{
  "n_layer": 8,
  "n_kv_head": 1,
  "norm": "rmsnorm",
  "init_std_o": 0.0,
  "init_std_down": 0.0,
  "seq_len": 512,
  "train_tokens": 175600000,
  "steps": 5359
}
MLP neurons of a small language model. Each row is named by its layer, matrix (down: output weights) and neuron, and shows model dimensions 80-175. Each number is 128 + 24 x the weight over its row's rms, rounded and kept within 0 to 255. Numbers have three digits each. A neuron's up and down rows have the sign that makes its largest values positive.
A block is one neuron, or neurons of one layer that tend to fire together. After each block is what it responds to, as a language model described it from the Wikipedia text at the highest values.

L3.down74:100143117147122122067130104139109156146157121144112117157132121109120105119144081122102188125101177084085107122116146171114089129135110144141124143155156115136117099101120145100092160145107071152071107131148157128165141144098101104136156169145116144104120143095147127127139134083183121101
L3.down142:132133121107121101186132119106150159170118118113083134195115106121133127099112118107112144138172070135147135108107121131136109097132165120137118121131124169129139114118096143151129173163170094143135148147134114083119097087129136170117125147168151124079145081147157137143147136138154093149
L3.down154:163088123183111094132170139108071110107097102105118139139204161156122151170124124109101131098101120126104119126134106138091122098100094154119085158141098186171078143121127106109138156117129150099111145113145134156135119093177079088118151102166131146132133140152140110156114121122111140144
L3.down252:127114117087087144120129166114116120136113161122109151132138157135059127125129132133113176167110128130125138124143163154153172119165120166155120163090154128161129126134120139145107169132136146163136154106114141120073112150102146116112096085117144086138180121155088131085106114136151103108
Description: Mid-word pieces; date gaps

L5.down203:123133067157152111097139128151096147132137138110132110108105171091156168098103115127148169135105145110147105095114123117120162094149106132087122117159099169117156116137155140121119138079123110117131089103112120131158110134103106136068144157133096091106132122093143110117109103121124112093
Description: Second piece of split words

L2.down101:133151099122116154140114144133164114099142116125169149100176151137116139144121141107159136122150155125121124137118138127149123136128113194093086079143117132147135152120155102123108095151131110105111129114123131143114086112158137119099073059067107105130169117108117145157131132154157097142
L2.down249:117137111122106123136106130125196100112144114137115093074133175107127154123147124149112152124129088123138118143082102138054155128171147130098151164149133111146146166114134140113130182093158100160149103108152132149107152145150154113110139130181152135130109140151168133116151127135152132147
L2.down358:142172136133110110135130156119129108104127130112140112122144170158169143114160160138151189129117149106099145152151115128172196138094137127119099111150111146123128128110116135139131125045119119162124117132150103125096142103109128121084119155154132119172103107117125174163146165103124147148
L2.down369:121147114134135113170104169149148102093134134119143088116145120159130097087098148153166087125105163111147112086166099147168110104082138141119145154146099077150118112100129125116170123092079129133140118117114096153143130105119113140123139141138118165136133130125125121089121115113162171135
Description: Word-completing second fragments

L2.down53:118136120166116129136123158136146086150156125151181089108156154193134128122144124101101102089107132111111126112151151166174137125083127145148150145157088151147141123122128149173116164100084119143131134105089126119090116173120162065125116148125147134118115125140133125148098152120092143106
L2.down165:090089136126164143101173139158105124098097151133109145136129129137051116128146123127144137151114093121113142112142113137158159122163105143116134093077135153069142132155115110128142156150124125148137126140170123137170151105107100167106132148108095166123194147126114146123109091122107125118
L2.down304:100121102079131186151134133114118103138110106115094127107139158145132128134055152154100099144139163105116135097144106102085117143158099128152147098083151087102162112155126175133142118113201109130128163152102076100096128091149119112120119128098135122104175175108122114153118126076144130129
L2.down312:095129182161157166160165145072157099142104139103131121134131142127089124131116130108121103116106124113116119122182087165126139179119119137127156157123133131138110136152098127146168122133110120162144132134097144147098200144148142105162120106094095105135150123176145136143107191138119090139
Description: Mid-word completion fragments

L5.down167:118111115100158138115136117104130136167158145154116117151138143116094071165126154136110132132169144084152127088105138073139144166133150109127154105143090109125105163116125113114085151164132116125136194155133159096100143118110107103153119034123087076140133126111125141128149100184101112138
Description: Boundary punctuation

L2.down21:160113129087138122166102113175129107116123139177137124142117138115144138150167149122130133142101144130153104143153163161152088090073159153131135120107110140106138081120115147141098157164146120113105064139123129117130111148094148163112118127125104120131147134104131149117127131143134138110
L2.down32:133128111131127164166164141134143138120165102102154124161098121129153137131150139111149163129118190102109151132174144150119183148084096158160098112093094113131124138101156148099107106105076138140125095169120116101086119128135136135118076121087150118128096094070108130137136124128144164114
L2.down183:141134133214098115143124132127099119141128103118150111171143127123130107164132121103123147091141117153099109166154141128131157137102112137105143159153106171134090152089170102072152112124132120160086112185167132128139125097095144143113131100133143119130084121141174157162124110083136114155
L2.down374:166111093098143106150083136161105144115162138130142155128087105130123133095128104110135127152124096140142139111125120133173113160116152149183142096133141181163143148069137116150147105150111144114114092169153112163115099118099127112180144185130138123088130155133117128145134167132104091104
Description: Album suffix, word fragments

L3.down36:124152102190111124149119120100117159137096123107117130103132158172104135110114109133105108165115150109101120122152145097135137162165087108113152145126102144143119149088145133146094140106122108144108099140125091110123142155134140142161089117129132106101126124080106090115147161140173104120
L3.down70:121134115199189139137113077125137134108134122098120161141122111151132139149136074128118136094147148130136117137113129135113182155165066121137147099112096158136135105151142144094119103107120153085117146128132127138138178148109166105094158159119143122138108125140093138120117176103151157132
L3.down84:136126129106135139130157135161167123103118112078136096160104098133114106110103133045121133132132153100105144115123139102155139131118101130162120111176130098096139145194122108173086139116142130123136131073083106138106142097116116141176119131103108114136163134166121113109115152125121093094
L3.down115:135103111129111129101114101183169116130085112143130116141107099085151112143135142159132103149123132112132141127140129141141167128165186135129145135137157114169143135112138156134155163119099148135136172103112141092073119129133120136150123127123118126158102129174128074131083098154116087107
Description: Word completions after "the"

L2.down9:118117099137080113120117134138111133107119106098115111106151109093124140122149110129160131091126122126119133142115183123140125112121171148113143112140104114158105138113114136135148160122123110157116115160126121085168090156169108127149188128174095137132133130149152156137158084116137111120
L2.down52:149156131106151132102146157135131122140095102178148164124159094135090164145119157121162137161125114082141104110162138167080111105155138118130148152110100151115116159172113130139136116149103153153161123147135094120117144148110135104106159141123138116130126129137122169107048160129103171135
L2.down152:132089149144093135131123157134145135163101124114164124111146133096122146071113105110103075098167108131144080150130173141081130115086167128131170159122169152163130130130146146159166113071058099137105119185102103134131143109139100121143116110110148133120117161126130121098120167127112156129
L2.down196:110113138120093164089148166127139171169074136141099161139156115113155125078108171104116168157127150143138122169163086157140139122133150104176114108086131161170147178131137103114166129102116126100119137134112140151136114113098099139129125119143142142130124160140111168179129137120111147117
Description: Mid-word letter fragments

L2.down169:124224123117147135121128149151111144108128154140155147118117115100116137150139189136101119105113166157100132104137109132135119147169107135151139113120076108112155101128166150164145139130106142124155085121155121123101106157118128083115133121149084098120085143148151118095120151134107143181
L2.down241:096128133200140116125140132168173140122135146127171088116144105141150144090132139171129140141130139129130197143160113092109081124162127140119126124151074116107116083130078157138105140090115132108093167081147149106146165126128086159094126130125100161143120149132083119118137156106092094106
L2.down280:131147163077123091109065135145136097133140113136128161151131110154081140097145124128117104095141108100113121123142120098130117137133152172149156121119134144161150123123113094095083127090137113100117120146134104106155132154111112152128104129130128157123115165133127119109102087163092143081
L2.down331:120127134155151170127070112151115147108157104116121157098113160106150181109117155158105118114145124134091107125151145139120139106129140117188111128148099108139145177085146103138139167142141132128143131144116116105168105120133135158163150138083141174121160153099102159114105124100144085120
Description: Mid-word continuation pieces

L3.down10:103154118156142146122090142116137114119125155120165168153139179159129135148122107155161114138122119136105097144150113163116133143141153167139127134136114140131130138141123165129116114139118099138071099166201099158151097138141086099151128109184130120101155178142136105153078137138161157127
L3.down162:111125148132155127150108148108115080110150133127093123111148122137152085113146137113152118124131104126183137103121111126159152178116106117142165127180124135164109143099139156153118166106088103144134131135111125122135112105128109099104127111133110124123119084168164149129172148090132113126
L3.down206:119124105141103127120110139126131156109152142118125123155097151135129159124140124144108109154134127144125126097145123095094150121113134105134108119111154135165111147094131117165118082115134134116141148112096100114120124167141150101118103147150049158156119131091104190169120138149117086158
L3.down271:184176119188145088133142144120111112079161102069157150098123152122117138136126133113155143154137117123086104115143121146118159150121126130108126163082169091111088108124150144161147136080127097104130121092108109127115130163123117158140145155085159149110131107116151158135096142107125111153
Description: Word-final completion pieces

L3.down67:160174101158151134131208153177131155134134132122136117119155086114104149118109175124124152130131171146112126140142144085132146119124146168126117109133053137136137150110147125148099123132128101117154162103125123153129129155128100152136147113109149105119094124123141139101124157123138141091
L3.down104:098132150121092155157139111124104135142123153146114155129121118135148087172108153120114140136167134112149139148126103152141149123160151179100114142112111147134139133081176114139111121152117099137131124142130153126118104154140160132143164131138121167100122128076138122146149123123156147140
L3.down289:136088129169143094161152131115162124147088131154173204113126143133110109105116159137163117126177155168139116135122117127127090154097157146147136132113165135141138168142116148128147111110144112120154159112121127138131150109184112099105149121134118146155138177134100066179112126115134129102
L3.down362:212135136128095108095085164121167118148148126125125147121090134147096082108124174118140125119167149114134120189138125145149178160109084147138138087179123132125099146167147185155121129138118087152147115166130140139144138118112102117131122107146134117132120136103119110109079113143153105107
Description: Sentence-opening prepositions

L5.down221:100083101144133124138146108098115124159153145111127157142101146155140155143129153133090089153162121140123129101123147142114123140176096128138173104126134121120178077090147114078138141128135161117138135139112097108112122098113127165132099119117174133174198155182167111151177119122127133086
Description: Mid-word fragments after short prefixes

L3.down39:127130130151122119132123132116132157105115130110138139113071119141132108158144066152105116126136112170121139106143121146173137129093100104134117144116134161115159160140113101151113090112143131120125124120143150126180138165107126088105162172149161125150112117057142125096155088110144109151
L3.down129:134117144124187133097124119140098150113133063143096084122154156121127156141132156139154133137079125126140103114150140141136115119111159074127128128092124108158083098094082140161106148141088127105119136176109099135124137130121129108086131137129165123113128129126143127143129145112101135135
L3.down171:159178150108114160138104115104189131109129119093175110115180102165138130103139176097125155125175081161114152189136115136126085157116150112085162126141122160099119159095140123131164132146071119102173131118156128123109127169090135081112112172093115118158133137079094150105110142126114112149
L3.down337:140115144122128160122125161150144169122103099155157154122087109119116096147109177125133111162116116118129139113087171100105105127085116152109138102180126119128138123120145153152129112064097143102123093186149103122135157111096124134197127120131151138103123111150100126100144165160072097112
Description: Word continuation after m

L5.down290:138153157099084099136077123135098150111121130092103113095141155073196091125118123093126079130170146138121156141143141114144125094139154151152137119137131122147150103152112142124113122097100148146144104149164151134138140127111156119145097152144130135108109131125120135101127138157125103118
Description: Intra-word joining punctuation

L2.down161:135157152136114142121118126120099175097117076085117141066134119119142147111134138111173183150094143134110159136107134099130119168126156149151141109153128124123135100118117161184164120093111139132113086126126111130160114128108159161097150162147121156116136165079136142133153124138157143154
L2.down180:132133107165086137127164145163107129115155116156155129114101095125139113142165122112139144117166063121100132098118146135149122133170121155120122101147127157154158134100117101099154161086117115109080123154141149143138139123075136087109142124139127155144114087115170148113130144165123074152
L2.down216:166120114085105114088145173129073151132122100114146113113165147135127150102099163167135165165141123099138157105122117128124133144155120144094096137104105114129132154108130122118141111113113070156142130166137151124099099096106136108118137165130179120104156092158094132127150128124135107125
L2.down323:115146116103139145113155178136110098143128156113133105133191131143145106120128174144143121132093124095131135120110104156175125150144113117116154137141146119113097134131140122144153146132092138105129115122130115146141132118133132098133112101091179096124085111119146101149104121139100123158
Description: Word-initial fragments, heading markers

L5.down311:150148153105098131147150135157131145094120148157095123128128092119118123123090120146135120141175083113109117128101131110140130145096131146107137164193089149147131102144136143155100094095116185084159164136167133114136087132121125136111152139128094111151128126144154093133098143129169164137
Description: Mid-word fragments, esp. "it"

L2.down39:157193113140113134161199116134150129098136131096099119125108114123143124127150117146080129125127097101125131142095150088140140132069085122128082089132122175120102094118096127141170092158126165116118124138165125132120176111112122140172145091109097128144125131111149159088137108125126174141
L2.down54:166130149116142125113091099061167135139109115103123199144119134124112109132131097110142171118124126148168110095131129129134085129147123130167110123131145109172115147120091112165163135127128123129144116131135138111150156135134169112127133175144110095163134168152130110149092121143122131152
L2.down75:145142111173186136090167136127149110132120135114122162135153140144132138153155114092126112129126106131140137148135129180088158145166183160135099159118100127123094167148145132125134134144152161122133158126186128156139109128163142118137138153127105122109147098125120155153084161110155140059
L2.down296:132113111100106144110118088120106121138183168122122168174109143131152097098176078095123149127141136148118149107111098123183148090112145145113134138089091131138133146143131087142116131156121137113131124159152137140127099163165097140106139072123099136120147154124180121154093130113152131085
Description: Final n of "then"

L5.down136:134104106097078147113140113148122160091146118121100166133150097147172102141142127146137139151141134138115150134109115133154135115125121137103122082145154135156105129122104103131131103132144158138134099144102134092109133118117153141117081073127154053103128111121125132096145133142142110093
Description: Superlative word completions

L3.down16:149107132085133132120141122130107111156126150171120095177163154127111131109107131109116153128166146072120131106157140133160136128130135127123135163097150086105157120142141103136114131115110114120095127121135112116081149128110123160106092159108070158111112109160110123146107139097106103116
L3.down49:120134114182131105104140120190149113125106137117146116106150155117147104133090131099137144179183114145130092148079064107131136160133143085083123169114113126144139146103154129106121146109150144112148141128117104136163110127122107108095123115132119139102184132063135083116131121142124118120
L3.down245:139144117143138141175084144105135175126125140138145100138157104148109078132133127085152121107130141147106172106140158092118128142163156135122156108127108152128101147085099132116101137147121087164153128116151141119109150104100129126128081143123142136117128141117141116128153109045149125108
L3.down319:118113108130101142147074123125116131146107126120137170111159129137102144142090088128128119115147137145099171139107095135119094132135126148137101124094099126102127126168146129144113128116177132102119128122073118074119110128110144124099152107126106079123157164132150159152130152138101104102
Description: Adverb-ending word pieces

L3.down176:103117125139140144119141099151129078154170148134170164162130146096115117143102121083122109148109103144121084119144171137120118122150122147087126150126098105140172150182093136144150144151152142143101147160123127118118111146145106100147124104060114138130101126127127117106157139143123045166
L3.down208:156116112155128163127093097123136095098097133140070144162125190116089107133121140175144135163117142096118142138138129171102096145123118113134110109116130104107138135136075153087135133147169115119137127147102135147136125106136080150135088130118151114120121168172117110170128085117065138136
L3.down214:133094125113067183116142084109136166141133125136119148114168123108156107137096118151130149097143140136118078124121144125097097125137129145137133145116151155160147129145109128161123115109114151130140129133085128152138121146167130131116146145128110158075136105175111164147112147149081125135
L3.down321:108098140167123147106164121113117185115138157129086109137119119115159129078103137133145121135112147142129143124124150144108128125131162097132120171121124102136130127145151130147154120119080058106110073068151106140152132131137145099155131151093129122120106105155115143122172133157128147151
Description: Mid-word name pieces

L5.down381:150095123116109125142114107129105111112124118095131114165073156126106114079131095111128103133120096124124122138113143148129127161136131111108112108156126103134129149142119151136090132085121107105121129160123128108109156109101099119108126140109167124099148148063118163125142130145132158140
Description: Prepositions opening phrases

L3.down46:128130161130130064132131089159085109116142108114160156133169168121102091111146141161082176122154107129152114160158155128084119142104113120139160123125125137129154135092123130133110111133116111096099137132139127134124081140170110174138122113084140121115161125101122129111103125118155119112
L3.down218:143123098114117156124147163147112099124120181106129112154094136100130108171109129147123150149115175113131108084122162088124109139130145138101109141166122104143107135131113158164144130087151141112117155145167099142145106152130105132129116165150109124145148112104126182141147163123144124148
L3.down332:129130150125101137167142117084127151150100127072114171087137130116113120119103121135096103124137149142118111122116145069100142158067135144114074146109109124115161139109143119115128134144134114128107069111121130135082139105142086145121115177133129108142120132111143114109167101148102122176
L3.down343:147144137138133082067119114153140162126068147123110133146157105104127115147157190116137137156145152162116157166115125172108119131137078116112147157109098164132135137133083144137146185130117144100135153130152158158139140094107135129144138174114096172145121099131118122131122152087148143097
Description: Word-initial fragment tokens

L5.down308:124109120150129123093143134090156110108085099128128105139108126139152127116140104118061102102167113178102102157137106136157098112138140123090105135137167089129106139148147117134143109105095135132154127152124072153106105129112151128087093099107092155096118120134130187134143147105114081160
Description: Completing word-piece endings

L3.down1:115131091079155085149121162119101134123085136156097101088138118117127123114112168165104129109119136130136170119078091101155140116098114150123123188074117124114127114144178158162102153120111125143113111155151139153116131116135128163086124127147108117159095125135150112155136143149120143123
L3.down107:088130129176148119112091166128147121111142112106149114126129155088120137103128129126111151108149117113125117150149112159151134109138140098148110126079123129144123158118128122132146127096141082141107102116143124152125124107120142149145147124170144093112125134086142136161138132131144115174
L3.down189:091092153097123145145136104121104098126138072158145182115142082156132112157156109116086157109157111151110194130120126143163157088103131139142100124166110140156108180145116121123115148111147097185112126152127102114110137098138146145155139143142106107126153166126117122166123116148125133163
L3.down219:076155103132122115137116113107159097112161118081097116132106185123140128092104156147189145146164091108123096156136130105128184135132182118147119131123141158136128133136114157124080141130113152139141119133115138132102108109136115161082176096115156164132130148138116133103126135098142125111
Description: Mid-word subword fragments

L2.down103:127117113149157110109184114169133199101151122141129133153131106124148133144158118103134108142131124058121086145152136153146135134090131128128099096112144078118120107103144147148107134114088115118130066126140125135117106155088153113141180096126144123120095113139111144103125126118125152123
L2.down145:090127112141089134103128126101112132099095126090084163120137152114116099124126144105109081161126074087102153104134172129138110088118120159125139116119098143143136100187104142168100132135102120134131085140103144143132113159114119144158159121169160156120121105141116107143102146166136151096
L2.down328:149138144167114103092131128139074156121149108122108154158073109107126117089115064092161113118142103121089136138099174122125134187138117130144119118125111140111166124104165128129080102136116132123116085129113118152109119155097098131144166130142114160112095108135110142104151141163121125124
L2.down353:158169117145134189134103131104142102111124151089131137170123109135145161158100119151126089153115124114104126134144118151140149145161106123135153138117115141134170145161105149135107107149145144068134101141122120112142140124110080155106133093146070151148130171107149128150091139146150155150
Description: Second piece after initial letter

L2.down105:126122137128157132067124102160125140131111135126127151146128127130131157118141099180168082144132136102117134103148161154146119123128138128092127107101155167140105107051128114097159190145127183167103128122092110172113136092145148143151130112113111105171135112145143180070113103126150128156
L2.down132:134110107115120141141138202151119133106099134141140078163119136120112109124097101104136150140099134097126187136101081070112164107133141154153142114152106125121114127112121139138146098093157153131164115126142138123104121157117102138112140143144138156115149142169092161178115123160169147081
L2.down207:140144086087175134130090147145101097123118106127143086135100093087138164125117141134147143111126139129177137162118138137141163127120143138164120136081168142076118139110116133117188102129155171148144084148183119145163098125146115101133110145120133147123094128130107105158127143147130130122
L2.down373:117130116145145110132158161172132159154128085130124133114117125125114080101172095125111111123115116107123138136099105129134100106127142104114126121155135159080139142148128147095128085093137132117138083134141176153156116140103082150115102123139146154184131168175126097106173104112101142097
Description: Mid-word fragments of split common words

L2.down166:158128147215127108137133111156136120120113144114112127118165099107152152125101137128144180129094167134113133130134130134115106106120118138114115131124092092110138117136137082114142085125105098135119109178188093129177109144084159118119107186132135125107089127131138140123121113111155140128
L2.down289:160153158131136146103075106120116123134102211142150141153100166143131087143111103096159143157124136123125131154147097149126149151200130143105158139167107119134125084106112136143127109138121155132130124110079121093112117146114147119127093140097104147154137148132146126082113164116089162113
L2.down329:123179113143071060158156135122136123161126138158116104148139141136103155121114156159148100152124163113121131154113088110126135128156145150121126103141148174141127104122145136126104138125120128129162154147124122109115086121112095107125147076115093099160172182147118159108119117143070136147
L2.down356:105135111115134140099127135132144133148111159086166140130136135114123088126105122130150141103113158123106179113115129131131134115149139118153114090092128111158145118151165132144137113147171183139121153146089110087103141172117108164122123110135121154161089146145130158156080164108041142109
Description: Coordinating "and" in paired names